{"n_head": 10, "n_kv_head": 2, "tie_embeddings": false, "init_std_qkv": 0.0198, "init_std_o": 0.0, "optimizer": "muon_variant", "beta1": 0.95, "weight_decay": 0.0, "lr_head": 0.00802, "decay_shape": "cos", "final_lr_fraction": 0.02, "seq_len": 1024, "train_tokens": 804600000, "steps": 12278, "dataset": "wikipedia_en"}
MLP neurons of a small language model. Each row is named by its layer, matrix (gate and up: input weights; down: output weights) and neuron, and shows model dimensions 426-639. Each number is 128 + 24 x the weight over its row's rms, rounded and kept within 0 to 255. Numbers have three digits each. A neuron's up and down rows have the sign that makes its largest values positive.
A block is one neuron, or neurons of one layer that tend to fire together. After each block is what it responds to, as a language model described it from the Wikipedia text at the highest values.

L6.gate161:140107143142106154119167133131107130106135106141142100164156118147128180078100148124120163165149123134090125152129081177129085110133103152097138126114127173159130119145131108102119148111116165178181150202100103120151155140137085108127126117118130106168134164132153094136133094184132142121093093106147140097148095115125129133148148122136141175155099123161135138112109065122054115111126125107122129121117113127174106118099159140147127156112140094148114152157137140131157106102139169095140096123146152131096151099156164111120140122108097126139108143142110126149144133128127114163127154142150093145146133153128120129098123112166093104130106122158
L6.up161:139130116157174112121105108141123117136127155131101136179092161106141113145082123172148110102162170121109150083148120093170156120144126163165157110106114135094167155110183137131096145123176147087165127103100117135121177130125144110106120145103141102121103089128145057163089148141133122139118130121098135124179088097164146106131131132127115142111157148111119110171099155111142115112139174115079172105145141165137135110145094084158171122139143179142151161134097104137147126112118115150155122115116117087168119127125105128141103099113170137146106123155134141095098125091117113110096122117155144128142139133073093108088126155124089111138161087128
L6.down161:143122123092107126123174115130135106172119113131141123105168125090104135127148119144156128141113159109121131146115108130147123142137119084158125146145130139133099130148099139097193103145107092088096127137135128134138134127141083144109117131121091099145113144158124152112106128136126141119119092078086096159178138145156113140129159138090109117133118114116097107110134117137148092147144120173119114136132128151120175103148138145116128146085101126131132120136132109099134132097135148133077136132092114142100142130123169110097190151129180136100134168115132162141107103092121141126140138158145140090116146121150112119186089152125171098127131189117
L6.gate1011:135155137123124115098138118109121133140155085125149125095163151125146130167133108121159104078149099121115148135138138133143100068139098141167130135101127156161100163153120131127114143132116167125141093122143132123125151106139087105108130126140144119141130113145099135135121128154112062167113135157145148188165133122103120117143150112110116120115116127108101168128110124131140141152165109156148140134133119137133127113153134081128156116144090161136106145122125125110094131137078108150151120187107147128154093118082127153114116117110105098136174103119131177100102137175137148118098107119138106111144089126120156159126099124124111107125112127139
L6.up1011:130109071124100127129103138119108118171122092091091088102168115122088131183092094163169114091116108156136186087198141151128124107118135087100151125094134151114146131133117118127134094129115143140140058087108143133140146116164135123117139165123144104154126089135164106115163133108147117163115097126144131152178128155089176132143140094095161154105159121115132084099118150130135125121127178138126145108109111138118159148124144151143153147161114139142146133089135112147143106129138135119124162157144093126170123143105120132138130131115102128137139112131093131155111142112139156139132116146137110122135148157160122151093109129131120141128135160148
L6.down1011:122118170080115113115144175125152096122139131133097142132139111160142163108131150120112116137139140123118088136130073087096143154119144105113156166100110080134156125153129143101127156124110126053159117166140122133124078152137121113120109081138137138128151100120060138093140156155140126142138136090087148184142165108115143160146085117135132113093127128139075135086105108170117095113156143138112112159156111116101141137156120109137126137124167129165117124095131127101109123125132106093087106147142133138171149102144118110158086113135080143102119130169141144154089115089141167116100128145163135137148100059160094153134112139123070065117130125153
L6.gate1420:144135107100163107133074160138121167126167154165135141166179110161122147131122131076115134155191162145117121084112081159167161146149148103144098112104127112131166124159145135165119136173099150174155137072139130125179098147145143089146108119100111140156101130140105167136159150128092104128111121137135155130158126114121145163191123155175124103124095093143133130092140127134116160153128129062105120094159141140137143121115134130143116133132160131145142149128183132116121166135128119157117098129123111148149140151132160124144132125159123144087158102087154129114120110128126161127128102131121144166135115135126134091111118127116082157166122099131
L6.up1420:108149159119160142143131146131100171182135129111125153115121114165138122138077081140160137144180137131134140114126155158143134131129157160125144114120141126140129133137135139160132085100108195144129119131143098143156148127111202150146119120081170165125091156115163139152175113097128086143174090108121130114165131136144129124114127152129099144138124101126159100108129156113116138113126133134152139107113141082118115160142116136130107140131089166115126130128098154157136135105107081145126132101143143098139153137150110131138141146108160154154117163097118128139117148146110147111069084134146114152123104082091099128130119117113123129100107125099
L6.down1420:138117114156145125128153110164129140083154124156117127108106124133117160099110099110131098120100110174126140151135139108085127056106130109140147134123149105126085140104171144108144146123110106130114091147131126144098140125112109134146102151148097123134116103119126088153117140048123088111109116124124158143166098117148140125112121144132129094134157181107143134118121145180127110104136138162138107178122111151105094158119124130155128104086108148123087158109116117097120113149149122107121109178147142125135155105176178097105124135153110158079135116124167156144102120099130141163141143162088128135101116153131157109104135149133149170148145106151
L6.gate1684:136150125155132129105134108130165104112142091115134101148122115147121180131122079099128098135096095075102140158123123116175085107125131126133142129107162120151138117116136120152139152160128142168150130146162129149113141157129127161114151103100094099160107133126122151121121127105112131128113147141149169100126127154135141175150150122126145114090132112134123119137177165109132157141114138095164142122128113127129112149130152119114131109126128112122138103088157123154159137101163155116122151127142076130125124094142139155157148107124114168092134063117116114144102154118132132118132062079096156146145132141135130162096086124138141122147128145116
L6.up1684:120161158140133131132130133097101123142131132101125128111122141137138158123119113112125122129125072115122138111093127146133125104162131121090068158131156146140161124105121069133126100132138141117176102133132162088111143172123113103117100133109139088129077052164110134138128115097152141104108176160101127095151166125111164159152139098133097159089112139125140128131103108097166104129139161097141126079162140137116138116143100141126084095129157117115115137139169138113160110108118108099144119119146133148123127124113100115145136103139090128094113118129107117109106169105120139171115084121113102124116120163119161120130129133109133099121140167131
L6.down1684:093133096145162133128158157131135130144129142111064101145143108120136148129136095116096144127108118137167088123123133119139099094149150125092133112133128106130164140101117127113163078130138145160146115112146131153115128129124128153106147086141184132135148151056129139137139181152132142134079123066105090144147118105131100124138128098139149130142133122120095094092118155153073131158116113172103113114089189115129117110141133177146170121083142100138175126097102107113150109152106097147146123139172103130119148147156105109145129130084151126134131132135158100116101138111095091120172091126136108112074092118127092162059142119126115087151085155122
Responds to: Comma after sentence subject

L3.gate1202:124102127101156133174124152157111107102070120114149133114105130120139138147128114130146144107084179142113121137079153111107139100088133096132145091135118165110108149105112081172121133126092096143125121146180097142183160161132135122122124122155112109102132097128186102115149122136095134147106126136138114158164108101110124113128181122094174135135183159119138160133148137163110121108159097149117127120114120143129118100172151145117176098149156133129106150080173119058141115120104119129098128144170083151130120156110120155137136164140118139142195132150145122123164167126148185133135150156110134105117134147097137133137124146140097102124158103085
L3.up1202:140120141091150113116138144117092132110100124112127140127192143112114084129148148125190132093125190127142122165116090102118136123146103149125151069157142135129145155105148113080135146146110142120150138148108145210157147167120084132166133138164099084099097137109153123109140091143153109102112161141124095107140152150143114148109126132125166130149195129116111153130128136105127145088140113108134147076108137121107126141144161139122169138119122081135177127086158115115103162131141103092158122128129087152141158110101137128161112151113155133130185149146159116137126114116131116120140088124094125137125127112079111166079144134144113134128132120114
L3.down1202:145131122058151159158091157094126156134121136118082138108169149198123110144090150155136097093099133170155137138088131164140130087156060128143185144169148181094125122111115145086152146122085135098135123128098161141144157123090112127136112095124126128146145143128124139121117089139172140120108114137125119132164109118133168160116131110129154118154146123129087188142123103103091083152115150174125135111116130122099170136100108104108181140115135146101125145118134130132116147117103127123141138114112086152144120125151155118077153141166152134110129158075183103096117121101156145124104158119128134104102173150107115091134119114136159119114138147158
Responds to: Table cells and name starts

L6.gate355:144159090113115164152120144127114150121057162168151128113150119104163125123112135132107123124142145122141145121097173121132121109090094104192125124122140140185126159093105126156144153112181113138152135139096113116112190123131119151143095143148128129173105119184124088095118163144114091123128130136151131125092139149164184166135110117164111114099124148122122149166153136133153081137194181158146098120124117171138143099141105109135150112132151090114127111115139149139106095134121163137144090133102136092163100111102135130139090092117118117134118097148149145103141091114112086065124110071133165144149097147104160106124083137158134146107091132154
L6.up355:122110107131131113149134117152119100145148119163103143105146094149113110137079096098129094107145090086096129173118121116122108149177119112159115148170154124149114168153085165142115161122139120122151115125107111137155110102174144080165117119119124121101118145147129063106137155126105129137086132104155125090122151176135161133113157159121116122087117162139122166105153096118133105148144096147176124123089119163091143126129139172133110114142110122116130162099117113136162142123099096150127091141123119139121094128118112130125127131138128105096143115138148146180120120115122162131170092112142150100131134117148125128158147200117139126125118148128
L6.down355:127092102116124111124097142169126170150134145111089147192134159145114155154088123060145089117130123133116128129109135116125144091100134127119069145137134144129131137122133158106113112105127157138141135135131132131155141141116115107131104136105126129126117120106135122129136125143130102143121122113140144079155124108165091130112102137135146114090105141130153139110123139130132086121144176168138154102175132139101147150126113139131128118115158113140118127135143084129149096155123146142170119149071111139128106151144128116131117138120139096129154109143147125156143154123119123150185091129140142122136111161112154140083142133132125136129138155164
L6.gate748:153124121100166097108176164152138127096145142174128159138145102136109121103121153131139130139124107145111155109111125136185112120111143128089109113173163121136109092131112133124100119131174094147153145133184132110142106137116163084099130164107144106116179154139155085141153147131142150136096136127143124086135121145102146112113146133129142102128092133102103131115111168103148138103131091101117104106141098135191126168137149123122131123090124115181108132085169128129131089067090127190159109130180107079130119129114140134109146108125143101087123142157083134139094135125097105118123154160104139113113109101173114063125083143155151117160131147119
L6.up748:124109169099118132147140114113114152162095098135138167132137104117134137101152125138121101108109137121150126122109109146100120122125116143108174134116098094148114125131107113158090175131129162121126144139106142164144130131137120166115147131152112126154081138183127094150125102148129150152144123139176178132089127130109114131084110166128153122153133137147160108124134169121154109115129139136109090115120147164131125156140108144119105143143176114108112125094107090134128150151160131131070109160130175109152130119112161124145151131126108159106132139125104121122109119098182104139131114108172137131154173127155153179145124086108108131119166124168
L6.down748:088138161109134113083130142111128211142101120120168113143128154103117161148094089081115151110090123143149134114129127125140120144120123142110125167101128129116109174127172136122095135100076147114124123123106111129150125142112106130132090148101082114172073149092110131092126101124195141110167104120108183062120111123099107149148128110126131140163132102109109146140160156107127117138129127111117153088150105112088160132102147160145163146125124146132107139094127149163142095147086178070096148117149110097129128122148157130131114139152123110099127137170144140150124146134144122138106135147167099128151097122111140166126114125176120105073150073160
L6.gate910:134138131077113133126089154120127138117142123127156100130125107165131166114134120104162105127168125131132138148147126161098159144123095151117089142106161099175126071140129106131117173117140075133140170166144140092131101110126070164154154132085172130140101136158178094126089119137125101133163108104133136082106140112117120112172107133113129136168149144108111127159132128127186169081157168144092139133121113109087070140102080122168142097091121123139112164065134141134153138156145117142116152114160112137109105131113131157166119119131110163125119132106137172121095095168145122153119139155123085138168158130129149128160138100134131147116101108113
L6.up910:150109158077126114134125106081148127141177156128128130150116125161155173146101122123152138145141116121130128091114158176115118121102129178100096109128162173147145089151118124124104101136122145131136143082120137124112120148080080127121115163149171155126125113170181153130123151150130134085105157120137120172108087175093092103115144118142142133131102154115081156160147162136154135109108150113110088110144096149058101134142115095145116082131152116134093158115121123131159171135146152147134122092154133133153109133155140152114137111133128155157103111126134142119123144122118108153147133158129117161116130169121140126097166128154120125153118141107
L6.down910:145143110116099178124113111090128198144113117136112115169134133127125106128102142129147163126145163134123109123105143140112106128126146123144105101118181125125122108084147150175092163122111119136123208125125116116123133172122113134116150130152162159148160098147134133086135121149121148136128146133136121090136148120147063119142143100138120117163129128096108179165106158103159117119140137150102109129145144123135116174124131159128155083111155110131094152107141151167143144128130155116149123124157121154142131110117122134090128131127147124148164070105160128127144141090134153109109133109104136125156119190124073161108120105130123123114116153139
L6.gate1369:126127079127094142136117158123101124104123129127142114120205108112096121120106118099119135104139152093168113120098150131125132151159128138146135143112159150120081124124073131169169149121125154131147164145114126142112116115116111140102134128125158122147098127112149125128101123137132142177147142135144115125080135138160135133160131156163126120108110141169105136131131112160122143134123096130175151105148099118099124135113171106105172099102112094107117140114134112144112110115133151137120136134140119115147156109120163190176139142141070149143086117109169116150114106108099125118172123142143112126132096170136120152134115107130134123153143148125
L6.up1369:148147147128127125131091132150107134148117101145132121118130136149121129097120105083124087191101124157155132107175095159116122147124106161150084152135149118127137126125146157135137131086149131201130119091102109076108161098119138114070163146149098119139075077134138127138132105125095091110102130110084128124092131130123149168141165125096148138129109131111112147152122171101148136133153152091129120116146099177102114131125145099170131110161117143151130124179113174145127118110163122128106113085116103141156126120114133118112159156078155110117127109148143062128120080167100108125127121161126122136147106101105135175104124095130096161102153133125
L6.down1369:147133154084153116147124157143190170141111139124117113130092146175148124125114129118126126122099117162116134128168164165133128146113152123093124101117104146135166118137131143126069127094100103205117099126138157126140137151109134097151102115144105116154114110162140103119156179111123138064140119146092121116099152124082143149156113106147167114100120140082144099125105168147163136112130155127097167159115118178143110126134129184172112126114131113103108095133150134165146071113103132124148080127137152164133101079149148115120159128094106124168147145129143089103105078137120101141124149149114134122169142091134145131169178101132135115135177145117
Responds to: Second initial letter

L4.gate478:119105156132165132105122144100189107133131133173147102148094140153159139158080155135145112132151123133162112161129126107159129121116096102106154118118126131122086135124106111139119141116124161170134100124145120187086137099127113139131141142097146072146099136101153136140123149118126135136121155143119124124095138127105127126159124136140113122140135133087131100182102179167116134122122137125138156108118117129103129131079151132133186092122147117142120162140128191105161133148149110132129104128096147152175163092135110130078091128137123142130112107124129131134124120115094087164144079129159136100117112159086090126119125125175114125159120113134
L4.up478:150138147139116130184146145161131160154140170114144086150167131147069121085144130113119114123136088177109129090109143122172121140138111154131091116116143154131144131140128151143153143134128121126108130127137100120135123098117143111139129149123116159124105182150103104112115135111136120079133134121151134113123158150137165097172113139146133131079124145142101158133118122119156121122144113129131127129153089105152145155180169108094095179122138137102119085135138089124147106075125163101150154147087151132156133146088099170170170135109127114116120173136143159132098117131132112109141138135111116145133106165135119138123157107081142122134136153128
L4.down478:106134110131119139142183101134120124117121171068133126104140108142126105111164114107176116096125148120121119106145136183150119121141133138139109129115157171150128143114118140114128122118131130134117110141077148119152134125130129088146100129124131121123095136151145137122144121166109133085149109148128133146145127136118140177125158107174179136138122171142116147091154145150113155116127124117128116154113080134138086115083166110093124113158136114134120145165162106117108140130110116129107112154087118136087129130113126079137110143123132140125093137124130133095123130116132146101119128133115166119119116166098104156139132092130134158132106144105
L4.gate570:114110108143117143087125102110193154188120177118102136161154151171077079140137155162105126128112118137136129132117079114143113142095148147130130086140137123132127151114128142093119134122107138133149134124150147136133099147126162183176130116079178146123101089143146115123128121097098123136163132097144130178105133164138162129128107113112141104104149102120110116137148171133158148103093084114150105114175101120150125097119104091083146084117115131116187130087138159111127112107087145151148105140125142102155186152157180121149128102117155115096101095156191096154102111086100116117172152128131119118117106136148148126167148114110126130072123139139
L4.up570:107157112144124114157167113104136155116106097125105157089148171074110145138082120109143157101146122139140172119113147179112124148170131146130072082084093128106141139123129150100121108124140153119095120154124121127106149137165093095113142143134142112159095118162132104094130081121112150136179139159118132105154117090155132093140137121148136110118089104136096132089131145120162147134099115135130185144121163124157096175126166127115165091086137141187147173126170078141136118105129176095142130127151151148092113160154090161110113096145137128079129095101121116169115123109122129122099123160102111137147147136121151116126092162123120111110119144114
L4.down570:106160134105127129104111141108150121162112094123120116132141132098095136141129118149115175113144116114123131115190107120106142163146096134141095149122115160108140066132113135105117137122148139174090096164132143144146152123146137126156112092130110158178121142119117155127135113110119147134141097168122162126146151095154169163159123115119142092087188109147093146075095141100125106101134106104159115142119114143134136107129164121166133145146130141140154142133120149132175158102132122147191088125101112141087101131162130157133101138097101130151089115133120136126120130079140095125147156143103102098111151107132135112122148118139152173074136151135
L4.gate998:088083149132133142104097126170121138111107105161134115103149131130102115137124130084069179117149131168115139084164097130148121151147127102162164168159141098152143138124130141141145131123153102110160140106098143135096121083136118139157182167125138120092120120149144169092164131123142178128171130145085128144113162106137122127084113108157124145097140132126087089142105129153113095163135126157067102142160143103172150151140164105160117113112115140168128145156111122121097122086115127126101149154146118105136097126166130112147130084123124133139162160136077121126095138162121112115129130120120102092073170181138117121133142100107100104090090107142
L4.up998:101112114111105141120142109090143093141126103148136147122097107154097132104118157140150137099103116106099076125146179138195150135129133148146153133140146163101128093143114185093136096172104151142099152105132138134152133107127116161124147124130081144162082138143113129164132114125151112115164068162129147110149136087139121100083095143155094129104155119137151195161110154124158126095103150097112146123117138120130152151133125071084160154121137135165118132133116118100191106124147152124129139102160151177132078136126126126156165112147113124131134132120125126127128131094133117117083143094126103147128098116083128174176163097112142159100130112107
L4.down998:138145108112102139115099105124117122155157160107117101140087096125137131186140155065143117130117107116096082146097110151155118155085090119155092130144074141054116116126097149113117107175102107158100165112110108125128116099159145135112117122107095134166142126134129124131143135147156147113128130112117113104139110134120143102112138087095120123117147113126099129150155093124158145129138142120143156122152082128159131132101110108136140128102125178147159116159138114152082113160122090146146106147176120154160148143081128145151140143107120116137111096125105133115132094107101119205157136121170113146134125110130131132141161134141126133110119123162
L4.gate1361:178109100132170134134089142115104115089136120143119176136131144165108135112140109115126138143114127119154176112166068069115152111145133138111131132145184108149115123123125093148149117151119115180103136105125185164084087097104104085120142135163118099139137124128133153113091138111087136120058098144118112098147111119128127133134120113133140121092155173129136144161099135106131103111195111122158133124132140104137155141133140121146132150083147143122117125154152148121116132180115111133083146105138095161115107144133126168163095124101140162115115120149137145161127167129103100137155126120140124113130136117134125087129139117142096131172155101112
L4.up1361:158089144106138135113105121156110136118134122135148157113145141130096090123152112093113085117160143101164196111160095079107138091136080168094136111121137159164138131120146109141147085147156113177117130115125123163090099066131134096131132170154108099182094123127127134143099155145069156122087160140125099106132107097111122154138124137127146128156139159120136151151083120160144092107148130115152159100122119142147140101124113095162121124083149120122130140138137119115112126160118104151125125114142139146105077127165104139148098123133129150103133144151112092066157153159104123141167129106128132107163156149127149103064110133130080171176089159120
L4.down1361:149125126129106151140151121079122125132155163109114079122126086108115163114134150135125145150159106153176107107129153163142114113080096154145130100129128134147116097146111141095153117136107142126124106104115120106155127128111103141117118114121136156122153110120111123147194130146159174146086131100132161119138152105099129102129108137125132103125144139173135066096092143137133130085149123145077068113133085104112129135105141123108123137079145133176134170152076108114119128116133113176151141133096181119142197121107066117105134141140152125144123143158115096168136120115102141103141127115121141137108158104110165151107120105122119108153127160144
Responds to: Abbreviation and table continuations